Part of a small language model's weights.
Size: 16 layers, width 384, 6 heads of 64 (1 for keys and values), MLP 1536 SwiGLU, 38M parameters.
Architecture: RMSNorm before each block, rotary positions, untied embeddings, normalized queries and keys.
Training: a variant of Adam for these matrices, 470M tokens, 7772 steps.
MLP neurons of a small language model. Each row is named by its layer, matrix (down: output weights) and neuron, and shows model dimensions 256-319. Each number is 50 + 15 x the weight over its row's rms, rounded and kept within 0 to 99. A neuron's up and down rows have the sign that makes its largest values positive.
A block is one neuron, or neurons of one layer that tend to fire together. After each block is what it responds to, as a language model described it from the Wikipedia text at the highest values.

L9.down8:47 42 44 68 40 65 54 52 74 36 50 51 60 33 62 40 63 33 65 76 42 47 81 30 58 49 40 59 43 54 73 50 44 17 59 68 34 52 38 37 62 63 47 86 57 26 34 87 37 93 49 53 37 34 50 62 47 43 50 59 63 51 58 77
L9.down25:59 60 35 49 65 58 85 54 53 58 53 28 48 83 55 44 67 52 50 35 41 37 56 52 37 63 58 74 37 32 41 39 53 36 53 64 31 28 53 39 55 22 53 41 37 44 45 30 40 66 41 64 58 36 31 49 42 55 40 73 57 51 78 48
L9.down728:69 11 78 41 46 54 84 21 52 76 72 74 25 62 58 62 74 40 37 35 37 45 70 57 77 51 70 44 53 35 59 46 41 81 50 23 27 15 53 63 42 60 11 67 56 63 48 53 49 35 56 48 29 56 44 66 52 41 42 42 72 63 29 41
L9.down1108:72 63 29 69 53 48 68 75 68 62 45 75 44 68 61 31 51 76 34 57 68 55 63 56 35 77 47 50 43 36 41 79 37 48 27 61 62 38 58 02 58 38 63 34 41 51 73 35 57 55 70 28 37 55 66 52 34 43 60 50 34 54 84 76
L9.down1174:57 57 41 41 59 57 67 42 36 57 72 60 43 60 58 59 50 03 52 61 62 69 24 88 76 79 44 39 44 53 51 41 50 31 19 50 12 70 43 65 58 48 57 36 46 35 53 36 58 43 49 45 45 53 26 36 27 38 48 42 35 37 61 75
L9.down1273:68 62 58 13 52 54 61 57 51 44 20 56 55 75 82 36 53 41 68 79 41 68 85 59 63 48 54 61 68 63 53 63 41 57 36 77 27 14 64 30 23 49 15 63 27 41 58 63 34 77 59 38 66 49 62 46 50 59 75 61 70 62 47 45
L9.down1497:50 52 58 62 58 64 45 59 59 47 45 44 63 46 46 33 57 30 48 53 59 63 75 48 33 59 21 39 40 33 40 62 67 21 64 63 60 92 87 76 33 73 53 34 39 45 37 50 53 50 42 62 39 68 62 49 42 31 71 37 61 63 21 35
L9.down1532:37 54 64 58 49 46 22 73 39 08 72 46 79 45 33 67 55 28 57 48 47 88 37 62 61 73 54 60 49 53 50 07 59 32 55 48 61 65 38 43 67 23 44 41 75 56 45 22 57 68 49 34 37 32 38 44 36 17 70 56 61 54 42 54
Description: Formulaic template continuations. Tokens in boilerplate Wikipedia text where the next words are fixed: census demographics (rental, householder, made up of), infobox bullet dashes, and chart or filmography table cells (US Hot, High).

L12.down766:52 60 42 54 41 32 48 37 42 72 41 47 59 56 47 58 37 73 56 55 64 33 54 33 42 48 54 18 39 48 33 64 46 47 48 62 58 48 49 72 49 57 60 58 55 65 51 64 49 36 51 38 71 56 63 66 58 54 49 52 06 39 40 48
Description: Pre-verb adverbs and particles. Adverbs, infinitival to, and similar words placed just before a verb or predicate, e.g. only, even, not, perhaps, finally, to (expand), before (being).

L9.down147:61 59 58 45 70 70 55 19 49 44 35 58 57 69 61 50 49 56 63 36 55 65 43 46 43 59 63 43 74 56 78 53 54 65 57 21 43 60 43 80 54 57 73 34 30 35 67 52 63 46 51 61 36 63 55 44 36 66 27 38 37 51 38 56
L9.down309:34 40 45 82 35 53 32 35 52 47 44 29 42 56 62 35 38 56 38 60 66 52 64 41 27 52 40 66 58 52 67 46 47 52 45 43 57 64 55 46 45 45 65 63 58 19 63 45 58 44 59 76 55 50 39 31 79 22 35 42 45 16 72 61
L9.down536:41 57 40 49 53 42 63 47 42 51 36 69 43 63 52 66 59 46 54 61 63 57 59 30 73 70 69 68 20 48 54 48 63 55 57 44 44 61 52 52 57 69 53 33 54 32 56 56 53 70 36 73 59 74 72 41 70 50 55 41 36 55 44 35
L9.down913:57 33 55 24 58 71 43 23 54 47 48 57 74 48 62 53 54 72 51 78 46 31 46 34 58 46 44 44 00 46 40 39 77 58 51 57 75 47 44 52 34 67 63 25 42 48 40 30 57 79 44 53 22 36 46 31 50 64 65 46 42 40 59 65
L9.down1093:58 60 49 50 56 79 11 41 37 53 35 59 56 47 51 57 54 49 54 53 48 34 71 63 61 28 69 71 47 35 39 67 21 64 65 38 34 34 51 67 35 17 62 44 44 52 37 37 57 60 34 61 43 40 61 42 47 68 43 43 37 54 48 34
L9.down1354:48 64 30 60 55 41 27 71 57 45 46 51 37 36 55 36 63 48 56 73 90 33 36 64 27 50 25 67 72 17 52 63 47 56 39 51 56 54 41 38 77 65 57 38 63 23 67 28 67 15 59 37 54 59 58 89 70 70 61 47 50 52 66 36
L9.down1355:47 60 36 44 40 59 52 33 74 67 57 31 52 67 28 65 61 56 62 34 50 29 45 56 47 59 40 56 77 65 62 26 70 53 55 37 45 61 42 45 43 65 49 43 71 38 46 49 57 52 65 36 50 20 36 55 72 17 36 47 43 44 29 54
L9.down1480:48 42 67 67 65 42 68 50 37 61 37 49 33 40 56 49 47 53 33 44 58 46 60 36 46 60 34 44 15 42 54 56 60 77 81 44 62 80 38 44 57 47 45 56 54 52 46 27 68 70 39 29 74 44 35 37 65 31 75 37 43 44 58 65
Description: Organization/group head nouns. Head nouns closing a noun phrase, mostly organizations or groups, such as company, band, team, before of, in, that, or began.

L12.down912:26 42 56 42 61 50 66 53 58 40 38 75 69 35 48 59 45 28 30 49 53 57 46 58 53 41 60 42 47 39 48 29 43 65 78 30 51 30 75 70 33 37 37 42 56 59 61 30 37 54 22 56 38 48 49 54 22 45 70 47 56 59 47 32
Description: Stat-table cell separators. Pipe or semicolon separators between small numbers in sports stat tables (goals, apps, quarter scores), plus scattered mid-word fragments elsewhere.

L12.down1214:52 53 61 66 53 60 35 42 66 47 36 71 52 76 54 57 60 43 27 12 35 61 30 68 36 47 63 55 57 45 48 55 52 47 60 50 52 25 55 54 36 36 33 51 55 22 30 48 38 49 42 39 45 57 46 28 61 48 47 40 56 80 59 52
Description: Mid-word fragments, March. Word-internal continuation pieces, strongest for "ch" completing March or marching, also pieces inside names and words (Gal-ile-o, Wil-k-ins, b-omb-s).

L6.down201:46 44 37 41 25 60 71 58 19 53 58 46 38 52 36 56 53 33 61 30 49 40 59 51 52 41 29 62 22 42 42 26 25 52 43 85 63 11 71 45 62 34 61 48 52 45 33 59 56 58 37 57 56 49 72 41 76 55 59 69 64 63 42 63
L6.down235:51 43 38 51 46 34 67 69 28 37 51 63 57 48 53 43 52 56 55 19 63 88 48 68 39 43 46 56 83 64 61 36 56 69 80 48 63 52 49 38 69 76 40 59 54 40 53 45 56 18 58 44 45 63 75 68 04 39 16 43 56 55 25 46
L6.down411:44 62 50 28 68 46 64 41 53 39 63 57 56 48 63 50 40 50 57 72 48 21 50 32 72 75 60 58 00 71 58 49 73 52 51 64 76 51 56 71 52 67 74 63 40 42 35 51 42 72 49 48 52 61 42 49 59 32 45 60 59 49 62 32
L6.down1050:87 12 29 55 69 45 35 96 59 30 40 68 42 59 43 50 49 46 63 33 69 54 38 54 56 49 72 66 42 56 58 71 61 48 37 70 60 44 78 68 48 54 42 44 64 50 77 44 70 44 66 35 43 44 56 59 35 72 76 40 15 76 53 87
L6.down1088:51 55 59 61 27 43 49 70 30 45 81 43 64 43 44 40 25 04 61 26 45 44 40 37 14 39 60 31 54 49 51 23 34 46 22 64 43 68 57 52 46 28 37 62 32 52 12 55 80 66 37 50 39 53 49 78 50 51 44 34 48 52 54 41
L6.down1290:51 46 75 60 48 51 25 45 75 34 54 57 59 81 83 47 62 41 60 37 74 38 34 15 50 50 46 49 33 34 60 63 40 62 41 78 59 39 44 56 46 44 46 58 41 46 43 85 52 59 48 51 27 48 47 40 48 50 54 52 37 72 78 50
L6.down1333:44 56 28 55 28 44 63 41 39 39 65 72 51 40 42 45 48 41 36 28 48 41 51 44 41 80 67 72 67 62 64 48 02 32 52 41 39 51 58 52 22 30 48 34 43 25 73 57 37 38 55 49 52 52 24 64 56 34 52 47 33 77 39 64
L6.down1427:63 63 50 25 69 45 62 50 95 41 58 49 60 62 30 51 57 48 55 78 44 36 59 27 55 96 59 70 13 19 65 41 31 41 48 47 44 35 38 78 49 57 61 44 66 25 39 53 32 60 37 40 30 58 40 38 20 58 44 31 49 39 23 60
Description: Sports statistics tables. Cells and headers in Wikipedia stats tables and career infoboxes, such as the Apps / (Gls) slash, SPG, Total, and High rebounds, plus "played" in game counts.

L6.down297:58 48 46 34 44 42 60 47 63 76 58 51 15 66 64 27 66 52 32 39 49 40 36 57 37 53 63 36 30 34 68 70 39 38 56 51 59 65 21 37 36 70 60 56 24 53 59 46 58 42 72 44 61 56 54 44 64 33 63 60 56 34 44 32
L6.down358:46 69 74 32 75 57 41 40 32 54 31 73 46 59 27 49 66 25 41 83 61 39 63 29 55 29 66 48 62 43 39 45 52 79 56 59 37 60 58 46 55 63 34 50 56 54 35 40 34 74 66 51 62 53 67 37 46 57 35 36 51 67 37 37
L6.down496:63 55 33 35 49 57 63 54 68 43 75 44 61 43 50 47 51 65 47 31 21 76 46 55 53 52 50 61 65 35 40 33 47 47 29 08 23 41 42 75 68 51 48 73 59 41 44 64 53 43 46 58 40 55 51 36 54 78 26 41 56 62 45 73
L6.down531:50 37 63 49 47 60 74 37 75 65 71 56 44 65 40 49 34 75 46 38 48 37 58 36 48 77 36 55 12 38 67 50 63 45 49 50 72 55 60 76 20 70 49 59 61 51 34 43 65 32 37 55 61 42 46 49 55 52 53 61 44 36 37 32
L6.down763:50 59 57 38 43 37 47 56 66 57 30 60 41 37 31 35 41 25 47 38 51 49 24 33 60 53 62 79 19 54 57 51 35 49 59 50 56 45 70 33 30 35 22 43 55 53 47 70 45 47 21 66 45 39 37 54 45 37 47 77 42 59 39 57
L6.down879:51 44 40 42 77 33 58 39 70 33 14 94 61 56 63 57 37 44 52 64 53 51 36 76 23 50 43 40 57 43 51 19 67 44 27 52 45 98 64 28 43 69 53 73 35 67 41 56 50 25 29 34 56 35 59 54 58 57 47 65 45 42 41 58
L6.down1125:55 71 47 27 51 68 64 33 54 46 93 43 71 13 74 69 43 39 46 77 55 82 60 25 82 72 34 45 25 53 71 31 38 56 64 62 61 15 76 45 52 62 50 54 39 54 40 71 65 56 28 58 39 55 49 54 40 92 53 47 24 63 51 29
L6.down1138:36 63 63 51 46 56 44 46 81 52 54 55 56 52 28 27 68 38 36 63 32 61 58 70 64 44 64 60 52 31 20 64 49 61 70 73 58 51 64 50 49 75 61 45 46 45 44 52 44 52 57 46 66 45 63 37 80 53 32 42 77 46 56 40
Description: Infobox and table separators. Delimiters and field boundaries in structured infobox or stats-table text, such as "; ", "| ", ": " between numbers, dashes and units like km; weaker on name starts.

L6.down340:53 62 56 35 76 34 43 63 62 40 69 49 62 78 44 37 56 68 20 67 63 68 32 27 67 47 37 49 64 43 41 32 21 53 61 43 57 52 58 60 40 71 54 44 25 59 72 46 41 99 52 53 71 44 24 49 47 59 46 46 61 42 79 57
L6.down446:37 55 43 57 62 39 63 40 53 40 43 65 45 59 49 74 54 67 39 53 53 35 69 46 49 52 43 47 13 76 39 60 31 69 67 66 27 38 59 61 39 25 45 67 53 46 25 48 57 47 36 38 37 77 61 37 36 68 33 65 41 50 46 45
L6.down552:51 48 54 40 56 42 44 59 41 57 48 63 70 34 37 38 49 52 57 44 31 65 26 45 62 50 38 14 13 25 55 40 51 80 34 66 51 43 79 46 56 56 53 42 38 60 70 44 54 53 44 25 60 64 70 61 53 46 69 47 67 55 51 50
L6.down1003:71 29 62 73 69 58 37 42 63 53 60 65 57 39 40 41 65 55 44 29 57 38 79 35 64 43 61 48 36 57 26 19 66 51 56 62 33 72 55 63 75 50 68 77 21 34 36 45 69 69 70 67 46 36 36 70 54 79 49 66 86 40 35 45
L6.down1155:16 53 52 43 66 59 59 36 67 50 49 28 45 39 40 54 59 50 63 58 39 40 52 54 68 69 46 60 00 26 50 64 75 46 47 57 72 70 34 57 56 29 42 54 58 49 31 71 48 68 63 44 32 54 60 48 33 48 40 44 47 37 56 60
L6.down1182:45 80 56 41 53 67 55 19 50 32 33 55 54 43 92 66 59 29 58 74 56 64 63 35 59 63 46 55 99 38 32 90 50 37 52 83 37 63 43 68 64 72 48 58 55 61 64 37 55 61 53 64 62 49 39 41 39 44 51 60 37 47 81 21
L6.down1280:76 65 40 48 60 84 29 70 37 53 40 39 64 44 55 59 46 66 29 36 60 52 32 72 49 53 66 55 66 48 34 33 48 31 56 49 52 57 19 68 46 66 44 15 56 48 51 44 57 56 99 21 58 40 48 49 53 84 38 60 41 44 55 59
L6.down1361:63 43 20 57 62 39 34 25 31 55 21 32 47 59 46 34 48 64 43 46 52 58 38 74 51 53 61 28 48 50 36 39 80 59 51 61 38 38 65 44 33 73 58 22 48 32 06 84 47 52 70 43 36 73 62 51 69 45 62 45 57 35 73 62
Description: Templated table and census boilerplate. Word endings and function words inside formulaic Wikipedia text, mainly census demographics (rac-ial makeup, Decenn-ial, hous-ing units) and medal or results tables ("first place").

L12.down1068:63 72 74 85 55 26 46 54 56 74 60 70 19 28 61 52 59 82 77 70 46 68 60 27 65 63 62 66 39 51 35 68 51 29 38 61 19 34 37 49 34 33 59 62 51 58 66 41 55 29 24 44 58 55 54 43 43 42 59 64 46 47 37 71
Description: Predictable word completions. Word pieces that finish an obvious word (ref-used, ext-rem, Portug-al, tri-ed) and fixed words in census boilerplate (were, of, had).

L9.down301:76 39 82 38 51 54 53 44 65 73 60 43 68 47 42 56 41 45 48 45 35 49 42 27 47 57 60 58 93 33 41 11 46 66 31 41 34 54 52 46 23 33 32 43 24 52 48 20 20 65 30 66 53 35 33 30 30 66 58 60 49 46 73 58
L9.down437:73 37 39 49 36 49 52 60 40 44 80 61 41 54 72 61 59 43 55 46 57 55 44 58 65 27 17 66 51 55 47 62 53 37 80 41 62 64 32 46 54 45 38 39 39 57 59 48 30 57 17 54 48 23 60 39 59 32 47 03 43 76 65 34
L9.down471:63 66 68 24 59 62 49 56 51 45 59 34 39 12 27 60 57 57 24 23 73 58 85 51 39 56 29 64 41 49 64 65 61 69 34 52 19 47 44 53 51 31 62 84 52 70 57 22 39 86 55 62 56 39 36 56 46 57 27 25 48 63 42 44
L9.down827:56 47 58 44 50 40 58 57 40 38 50 53 70 44 33 41 38 54 37 50 41 54 48 04 31 37 39 77 44 51 40 60 52 62 26 57 51 24 44 67 68 35 42 58 34 81 64 67 52 43 40 50 44 44 35 64 23 84 78 50 66 77 34 44
L9.down1146:39 43 34 66 56 54 36 27 69 64 22 48 40 49 59 61 53 57 45 56 57 47 25 45 03 37 75 65 22 61 59 75 26 39 52 39 71 68 52 36 64 37 58 23 51 59 53 45 90 61 58 51 73 57 26 33 23 89 82 43 43 40 66 43
L9.down1209:44 52 56 34 33 43 41 44 52 50 77 60 50 55 60 47 60 52 44 54 21 50 31 45 51 28 70 51 22 39 59 46 49 49 56 55 35 74 43 43 20 62 16 65 44 54 36 49 55 56 33 45 50 66 52 41 50 47 68 44 59 72 29 49
L9.down1251:59 49 66 30 40 58 50 29 44 09 42 85 43 70 47 74 29 49 28 55 67 62 56 28 34 37 61 34 70 51 22 34 34 69 63 68 62 27 67 40 56 50 64 54 35 48 51 55 79 58 47 40 35 46 48 67 57 62 48 42 83 38 51 36
L9.down1298:58 60 47 59 62 60 54 51 53 60 54 50 42 49 56 48 75 06 44 53 40 62 39 52 45 44 41 42 33 45 63 25 59 63 56 75 39 60 56 43 29 55 35 15 58 57 43 57 53 52 55 44 64 38 52 48 42 64 74 50 31 56 31 28
Description: Table cell separators. Separators (|, ;, /) between numeric cells in sports statistics tables, especially football career apps/goals rows, e.g. "16; 0", "4 / (0)".

L6.down80:41 55 47 64 76 77 75 22 57 47 55 42 37 11 47 49 74 66 62 37 79 81 50 51 42 48 52 66 52 38 66 30 43 50 52 41 63 65 41 37 59 44 54 56 79 32 55 58 42 27 69 72 21 40 57 66 52 41 31 46 08 36 65 70
L6.down133:48 28 50 43 56 47 61 64 33 52 72 38 41 64 34 57 56 48 50 54 49 60 48 41 34 69 50 53 48 54 27 33 33 52 48 48 38 52 34 46 10 58 47 62 65 70 48 42 50 57 60 56 62 40 68 32 52 27 61 37 35 54 70 25
L6.down162:73 24 46 67 85 49 74 64 44 56 36 59 60 42 51 43 30 51 54 37 91 57 68 50 29 63 58 49 18 47 76 29 45 70 78 71 45 47 30 72 54 40 49 48 65 57 78 25 36 52 47 28 39 42 42 50 54 47 66 48 39 40 44 52
L6.down318:51 60 60 45 42 82 58 50 71 52 17 66 42 62 67 63 56 67 25 44 48 50 42 51 54 41 61 45 27 47 65 39 61 41 63 79 46 27 44 41 63 89 40 18 57 43 56 43 60 92 52 61 28 59 65 42 83 53 76 51 38 35 53 53
L6.down361:17 43 37 54 34 30 56 72 45 49 73 86 58 57 55 37 42 41 65 63 58 49 35 64 49 73 43 41 38 60 51 62 45 54 47 52 67 63 33 54 16 38 84 54 70 72 45 43 70 55 33 59 44 59 39 60 55 42 55 50 60 54 34 37
L6.down611:19 35 65 51 41 31 40 28 40 79 63 48 50 26 82 50 32 59 67 46 50 50 70 48 54 45 39 60 00 47 58 39 38 39 69 80 54 35 41 54 36 46 47 61 40 34 55 99 70 56 58 49 45 52 46 56 25 62 71 44 62 68 33 54
L6.down1354:45 26 29 27 37 64 46 54 43 48 32 35 56 47 37 44 50 38 65 40 65 49 51 44 32 50 57 65 30 59 49 39 79 30 55 25 46 70 41 64 21 19 66 63 60 40 37 42 77 49 58 59 70 68 32 54 43 24 67 80 48 47 41 87
L6.down1413:42 16 51 44 63 75 52 53 50 37 61 53 88 55 53 55 71 69 57 61 39 57 53 63 45 54 63 39 98 52 73 59 42 60 67 61 53 53 36 45 53 23 79 72 71 21 60 11 51 56 47 43 43 72 33 66 14 46 45 44 65 55 55 66
Description: Anaphoric collective nouns. Nouns and pronouns that refer back to an entity already named in the text, usually after "the": group, team, company, series, route, them, him.

L6.down125:75 44 43 60 52 56 52 53 56 58 49 52 54 69 48 72 44 47 75 62 30 41 49 53 02 43 42 35 14 50 42 74 50 43 55 64 59 49 64 39 49 59 49 38 56 44 44 57 80 54 49 55 62 55 47 60 69 63 45 34 59 50 36 45
L6.down298:48 45 49 36 38 62 66 60 47 37 49 57 27 38 56 63 32 58 48 57 54 42 49 61 39 61 46 39 19 78 76 58 50 63 60 55 51 55 48 63 41 53 48 65 43 49 42 53 58 40 55 37 40 64 51 67 62 44 31 47 27 60 42 32
L6.down366:60 68 30 37 32 51 21 55 42 55 49 66 16 54 57 60 27 49 45 59 53 25 50 44 34 50 54 55 44 43 40 59 68 31 60 60 65 57 79 64 25 49 43 52 47 74 53 49 59 78 44 62 66 13 55 47 48 55 61 77 53 60 65 42
L6.down841:29 58 47 38 54 55 47 69 58 53 46 35 49 45 67 41 57 34 28 27 41 56 32 72 58 39 82 25 32 45 37 53 66 46 66 53 23 54 35 37 34 23 38 32 57 42 29 52 44 53 57 25 51 63 48 56 33 39 41 56 38 47 56 66
L6.down960:46 46 51 39 68 32 76 65 60 40 59 46 46 46 53 57 65 44 57 58 70 31 52 57 54 61 51 71 40 28 71 34 38 35 82 76 57 74 40 35 77 51 53 37 61 47 43 41 42 14 25 58 44 57 51 45 39 37 56 42 46 64 32 45
L6.down980:43 21 48 52 53 72 56 54 47 33 42 57 70 49 70 63 61 60 36 72 63 37 76 32 50 47 80 68 65 37 35 17 57 44 50 36 23 31 69 38 81 43 35 53 45 38 43 80 38 59 48 90 44 90 50 39 70 32 54 56 22 34 43 63
L6.down1145:50 61 23 52 64 79 47 53 47 54 63 54 59 94 53 49 45 54 42 28 46 26 53 71 44 54 31 42 61 68 64 82 59 30 40 14 55 57 60 69 49 19 21 57 55 52 64 40 78 40 39 47 36 47 63 37 76 33 40 37 23 59 56 57
L6.down1490:50 64 49 51 42 65 68 58 56 48 48 63 25 47 59 49 43 55 62 55 65 40 30 75 51 53 33 40 61 60 79 69 55 53 66 78 20 41 32 60 56 50 45 71 59 49 36 51 43 49 77 32 35 44 54 46 57 74 26 61 13 56 27 31
Description: Capital K word start. Word-initial capital letters, mostly K, beginning a split proper noun or name, e.g. König, Khalil, Kuban, Kofoed, plus F, Sk.

L9.down349:54 38 29 60 55 35 34 67 79 50 81 49 46 95 47 31 45 17 58 63 55 32 39 47 26 78 46 56 35 59 60 45 67 76 51 58 33 57 38 65 38 38 70 41 47 35 40 62 49 20 44 70 45 26 27 70 33 72 55 55 33 51 31 54
L9.down358:46 75 33 44 67 60 33 63 48 85 25 58 36 20 52 73 43 30 50 53 40 48 40 52 36 65 49 47 77 34 50 56 69 61 52 43 06 44 57 52 54 20 73 30 48 64 54 40 41 32 73 50 62 71 32 40 32 95 70 49 52 52 42 32
L9.down839:61 64 30 65 47 70 50 58 62 58 64 74 50 61 80 24 36 47 25 60 51 33 71 39 57 54 28 55 23 56 42 43 74 68 46 54 48 45 42 52 45 24 56 38 45 59 50 53 51 66 51 36 82 37 34 57 41 53 56 63 39 48 67 48
L9.down1028:71 41 36 59 50 84 26 52 70 25 39 42 31 59 41 72 43 36 61 62 59 48 51 48 99 49 39 63 49 55 58 28 45 47 37 30 43 43 63 56 43 77 47 49 37 52 52 44 76 48 63 58 43 61 60 32 29 53 57 46 49 33 74 52
L9.down1162:39 51 21 50 72 69 91 53 41 53 43 57 81 21 61 79 70 43 54 57 50 31 36 57 41 60 84 57 77 71 38 61 70 74 40 34 78 50 55 41 50 81 34 56 50 38 49 50 51 35 38 43 54 60 32 46 55 59 34 76 37 52 83 47
L9.down1353:66 49 55 37 77 56 69 42 63 71 65 47 54 61 59 97 30 50 46 74 48 61 29 73 47 17 51 47 62 37 50 64 39 33 47 65 48 50 40 61 72 43 60 39 24 45 38 51 61 45 81 38 63 65 13 72 57 41 62 78 38 60 63 73
L9.down1478:40 44 68 40 24 32 59 43 55 41 35 64 57 38 52 59 38 31 56 59 65 52 67 50 52 62 37 65 69 26 42 49 53 75 53 42 57 41 56 64 31 48 59 33 43 66 58 49 56 38 55 51 37 65 53 13 42 36 47 22 47 36 30 57
L9.down1489:23 53 48 38 47 32 51 67 67 65 62 57 49 64 62 48 50 46 23 52 58 31 30 62 27 44 36 57 32 50 99 69 61 65 35 68 63 47 34 98 55 40 61 56 69 53 67 78 53 48 34 56 64 77 40 47 49 74 35 40 61 50 44 58
Description: Word-initial "str" fragment. Opening fragment "str" of words like strongest, strength, struggle, strings; more weakly other opening pieces (K, Char, Bel, cont) and scattered common words.